{"intermediate_size": 3072, "norm_place": "pre", "attn_scale": 0.125, "init_std_qkv": 0.0181, "init_std_down": 0.0037, "decay_fraction": 0.761, "max_seq_len": 1024, "max_steps": 12131}
MLP neurons of a small language model. Each row is named by its layer, matrix (up: input weights) and neuron, and shows model dimensions 256-383. Each number is 200 + 20 x the weight over its row's rms, rounded and kept within 0 to 999.
Before each neuron's rows is what it responds to, as a language model described it from the Wikipedia text at the highest values.

Description: Table row starts
L3.up2520,181,191,195,187,232,200,181,201,175,207,197,215,188,242,142,244,216,212,202,199,204,154,174,226,185,206,205,190,187,226,187,222,206,191,160,217,182,207,156,185,209,204,213,206,204,233,184,179,216,212,210,184,224,204,206,192,216,196,218,158,198,194,230,214,182,235,181,191,215,191,208,192,195,168,180,208,200,236,170,194,221,202,201,220,189,189,223,204,194,200,187,221,199,175,248,200,205,211,205,191,183,157,190,203,195,169,212,198,166,246,195,193,213,195,218,226,192,213,234,216,193,197,189,208,197,216,203,216

Description: Templated Wikipedia boilerplate
L2.up471,164,177,200,198,220,196,204,220,188,210,186,215,215,191,179,223,224,212,232,193,216,187,164,225,181,211,173,226,210,187,192,202,187,201,197,205,187,191,189,181,185,174,190,201,228,180,193,194,199,207,211,183,219,212,218,194,197,193,207,192,211,191,203,214,175,219,244,183,198,174,174,174,218,194,218,195,224,225,207,211,187,173,211,210,189,209,200,212,170,212,204,176,166,204,256,178,181,224,195,163,183,191,169,170,201,221,202,205,192,238,190,192,180,207,197,179,203,200,195,205,181,220,210,199,212,213,218,205

Description: Start years and date ranges
L7.up2869,207,216,192,176,212,192,204,200,206,236,194,171,189,185,161,226,220,186,213,182,220,163,193,210,188,201,215,155,192,214,219,196,214,208,168,229,202,222,170,205,206,160,205,167,195,201,168,192,213,204,192,243,177,211,211,200,225,227,169,179,159,192,253,198,174,188,252,188,195,185,236,177,216,164,200,199,207,203,214,211,179,183,211,222,196,189,211,220,212,192,224,205,210,193,209,182,224,202,187,222,201,192,203,227,243,225,222,197,213,218,212,199,179,182,207,208,218,209,206,191,186,192,175,196,228,201,190,203

Description: Table and heading delimiters
L7.up1172,175,199,175,178,192,158,196,197,179,190,200,190,188,218,141,242,177,184,221,185,185,196,151,178,194,184,209,194,213,218,235,188,188,212,201,216,204,205,189,184,227,218,209,190,205,223,183,198,183,170,228,178,190,227,239,183,209,218,213,227,237,178,209,218,187,228,206,206,217,215,176,200,246,186,171,205,166,208,183,215,174,212,175,191,206,205,197,218,176,198,176,206,200,209,194,255,200,213,176,174,188,154,196,174,227,169,236,200,183,185,213,169,216,209,193,203,181,177,194,184,201,169,185,183,194,175,222,171

Description: Table and infobox cells
L2.up1238,201,208,168,179,183,220,211,220,152,207,196,188,210,240,180,205,231,232,179,217,202,178,204,206,219,221,188,168,190,210,171,238,214,215,223,190,208,221,198,186,173,193,230,194,221,219,206,225,211,209,195,220,214,179,211,194,216,201,170,201,233,217,220,202,186,223,215,195,209,190,166,219,180,220,171,204,222,230,195,213,204,197,205,237,179,199,188,246,199,175,205,242,225,183,220,175,189,194,210,183,225,180,231,169,175,220,194,197,157,217,219,197,185,190,175,204,173,186,222,172,211,185,205,235,206,248,182,213

Description: Clause continuation after comma
L7.up952,185,220,198,179,263,243,221,193,179,241,208,179,217,196,187,198,194,190,203,189,205,197,237,199,215,185,215,230,203,241,208,178,188,178,208,160,220,193,214,214,192,221,197,194,221,213,170,198,204,173,172,234,206,179,215,144,213,201,204,218,236,197,207,224,222,199,207,195,188,213,149,160,217,213,175,224,215,182,194,232,179,201,218,183,166,218,206,171,223,183,190,215,193,202,190,176,205,188,173,193,212,211,212,189,204,208,214,207,153,173,207,194,184,183,188,186,212,222,229,188,154,207,203,180,165,188,204,165

Description: Main verbs before complements
L2.up1562,177,205,201,181,203,185,217,199,146,198,185,187,238,227,215,182,181,154,215,204,174,202,200,175,204,207,177,193,206,188,215,196,178,201,189,167,205,224,196,212,215,215,207,187,214,208,214,194,178,204,185,262,184,232,208,156,178,227,194,217,186,219,201,186,192,207,232,189,212,209,225,165,218,146,182,255,170,224,196,235,184,201,174,162,161,199,169,194,189,212,198,206,221,206,204,187,212,199,185,216,192,170,236,237,210,231,217,196,232,187,202,180,212,150,204,200,197,214,201,147,204,179,201,207,172,218,197,191

Description: Last cell before line end
L7.up1911,191,213,177,190,204,193,206,209,203,220,186,220,190,211,181,219,176,181,210,223,196,192,187,175,214,191,189,198,225,209,184,191,232,187,192,230,219,202,218,227,188,176,190,152,228,193,208,192,206,199,209,236,187,197,195,235,213,211,226,203,195,216,208,181,177,224,184,186,222,216,195,188,204,202,212,234,220,217,204,219,192,184,181,164,186,201,166,183,206,228,183,172,199,188,183,191,183,197,224,186,204,211,185,202,205,176,236,206,215,193,252,191,237,151,173,156,202,185,202,173,180,192,172,198,146,217,191,212

Description: Years in structured date entries
L3.up1207,192,199,179,180,189,219,195,245,176,198,178,219,218,189,178,256,217,193,218,203,194,186,182,222,214,178,212,173,188,240,212,204,170,197,151,216,244,223,191,181,188,198,218,211,243,213,161,183,186,195,169,197,178,207,176,188,217,217,220,208,212,207,254,193,173,235,216,177,204,179,232,220,242,194,206,219,159,216,192,212,206,206,199,186,171,197,211,189,197,193,202,199,204,226,179,215,213,201,186,210,191,229,225,186,188,222,227,180,235,197,180,199,173,198,195,186,226,193,192,214,216,186,197,203,170,225,246,196

Description: Year number tokens
L2.up1227,186,198,166,205,212,178,211,209,210,185,198,203,222,206,200,254,201,204,211,263,221,200,204,184,219,151,179,186,172,222,214,203,180,227,189,209,220,208,212,191,186,177,226,200,212,181,167,194,195,219,186,203,195,134,192,179,221,202,188,248,225,228,250,194,173,251,218,191,209,217,188,215,238,214,202,245,186,202,206,225,209,187,205,218,191,191,196,212,185,211,189,212,191,212,187,197,183,209,186,225,199,186,206,206,182,211,232,200,205,220,169,178,187,144,196,189,218,192,185,186,214,195,190,216,200,217,204,232

Description: Numeric values in tables and prose
L7.up366,192,196,209,223,179,136,233,170,192,199,171,149,189,220,151,242,236,209,203,182,225,193,221,207,195,226,212,181,235,232,172,208,205,189,211,187,193,201,170,186,209,202,188,204,243,228,220,168,216,194,182,206,212,180,238,242,198,197,184,221,177,212,207,219,198,201,212,213,216,189,205,189,185,180,146,218,198,225,184,186,187,205,190,222,214,169,214,208,201,205,213,207,190,176,200,211,177,177,183,218,172,207,188,225,171,180,171,218,213,226,172,199,205,216,223,187,175,198,201,187,128,195,197,187,191,236,198,215

Description: Numeric digit tokens
L3.up73,199,218,185,202,223,170,175,206,219,206,181,193,187,205,163,220,206,216,203,220,180,146,218,215,224,196,186,188,193,237,198,221,214,193,194,231,185,217,200,186,219,206,210,197,215,215,189,166,201,217,184,223,195,172,191,210,214,184,194,190,214,196,268,206,191,231,216,190,194,226,226,213,179,195,234,191,204,219,213,214,199,244,215,231,217,175,230,199,200,213,215,186,184,208,177,212,212,196,195,200,199,226,195,234,174,167,175,217,208,197,193,219,222,210,230,149,223,197,174,195,224,191,197,203,178,230,219,204

Description: Adverbs modifying verbs
L2.up2065,185,214,177,182,200,208,181,219,178,183,157,217,206,213,201,200,237,213,215,237,156,202,209,178,227,179,185,194,221,194,211,213,227,228,164,217,174,191,210,209,170,192,217,183,212,173,220,202,199,177,194,220,198,200,225,208,212,198,170,201,200,207,211,193,207,183,220,217,218,178,191,191,178,146,174,228,187,208,182,221,205,191,176,191,207,202,163,198,204,178,242,177,175,228,185,141,207,182,182,216,200,196,213,195,199,196,237,202,220,206,195,196,198,194,225,198,234,209,158,171,198,192,193,201,194,221,198,200

Description: Clause-linking after noun phrase
L3.up2688,199,243,201,220,192,160,206,263,171,223,195,219,214,249,193,210,209,191,219,190,187,151,219,223,204,216,189,228,188,210,202,209,180,235,210,179,167,215,203,188,190,218,254,188,209,181,184,182,182,196,189,217,210,204,214,171,167,209,229,210,229,222,185,204,197,181,223,199,177,207,198,165,209,172,209,251,197,238,213,208,174,170,177,232,206,178,181,191,192,206,218,217,183,235,187,207,227,227,211,174,181,212,221,232,218,199,180,210,229,192,216,142,251,215,182,216,193,212,206,162,208,158,163,197,176,216,189,171

Description: Infobox field values
L3.up2897,203,230,178,218,250,206,212,221,193,228,205,213,219,172,149,235,230,215,207,226,206,165,207,162,223,159,183,188,173,215,220,200,174,178,194,192,190,176,181,183,193,164,185,192,221,214,173,211,208,194,213,200,210,206,195,186,215,189,177,162,187,173,208,219,180,199,223,173,191,221,227,221,187,220,233,234,210,166,185,189,189,188,219,241,184,220,222,194,195,245,242,213,195,191,211,189,229,187,187,200,204,214,188,208,213,195,167,234,172,221,211,231,181,235,190,178,239,181,209,225,216,204,196,217,189,171,228,194

Description: Table header row
L7.up2226,177,233,174,196,225,216,215,194,189,239,219,177,216,188,167,238,202,217,223,209,179,197,206,225,242,172,177,186,202,242,237,171,189,224,176,210,194,243,189,190,184,215,208,188,190,179,213,181,218,196,206,206,231,146,211,221,200,188,182,215,228,190,205,188,183,211,202,192,190,183,176,199,229,154,205,181,190,213,223,174,195,202,185,167,229,166,174,205,176,179,219,206,195,180,221,212,194,243,193,195,169,221,182,186,179,178,188,180,153,177,206,179,190,214,213,214,235,217,193,216,205,196,194,215,183,172,210,179

Description: Generic head nouns
L2.up1695,194,215,201,209,172,216,206,219,209,216,199,214,181,199,214,198,218,210,210,225,194,180,230,221,225,196,198,192,230,255,193,159,200,226,177,203,179,199,174,199,192,176,188,205,197,181,207,187,206,198,198,206,200,190,221,186,224,198,226,218,214,202,212,194,181,199,208,216,163,230,204,208,234,169,220,205,193,212,230,198,155,190,199,174,195,189,211,209,193,220,223,206,191,239,217,182,167,201,187,191,187,203,194,241,235,188,188,200,165,212,192,201,235,202,163,180,203,217,189,189,228,166,145,196,192,191,184,209

Description: Month names in dates
L7.up1453,202,210,234,216,189,186,205,226,208,193,179,200,225,193,213,239,206,197,212,201,198,163,222,215,200,218,194,186,207,178,206,151,231,208,158,191,219,198,185,187,204,191,225,199,223,202,207,193,171,208,155,198,201,198,218,230,212,183,193,198,173,185,215,224,190,236,220,197,196,207,210,221,208,158,209,191,165,203,197,199,178,209,194,204,208,225,181,191,207,208,186,180,198,225,173,225,189,225,190,191,216,235,200,179,195,202,208,235,214,217,206,202,208,185,185,198,263,244,208,230,191,179,172,195,221,159,227,162

Description: Numbers in table cells
L2.up402,190,201,190,195,192,166,204,215,201,205,189,184,218,233,200,249,215,194,211,201,206,189,201,212,191,190,207,203,220,216,209,183,188,214,185,203,219,248,194,177,205,189,218,181,230,222,185,176,179,208,193,198,184,186,203,208,237,205,219,206,222,179,236,207,194,221,221,208,208,208,183,173,217,170,181,204,217,218,191,218,194,180,198,199,180,196,182,194,156,185,202,224,206,197,218,221,237,167,204,223,213,203,191,200,150,206,190,194,244,217,216,180,199,176,183,191,192,201,202,193,202,159,170,222,181,243,212,240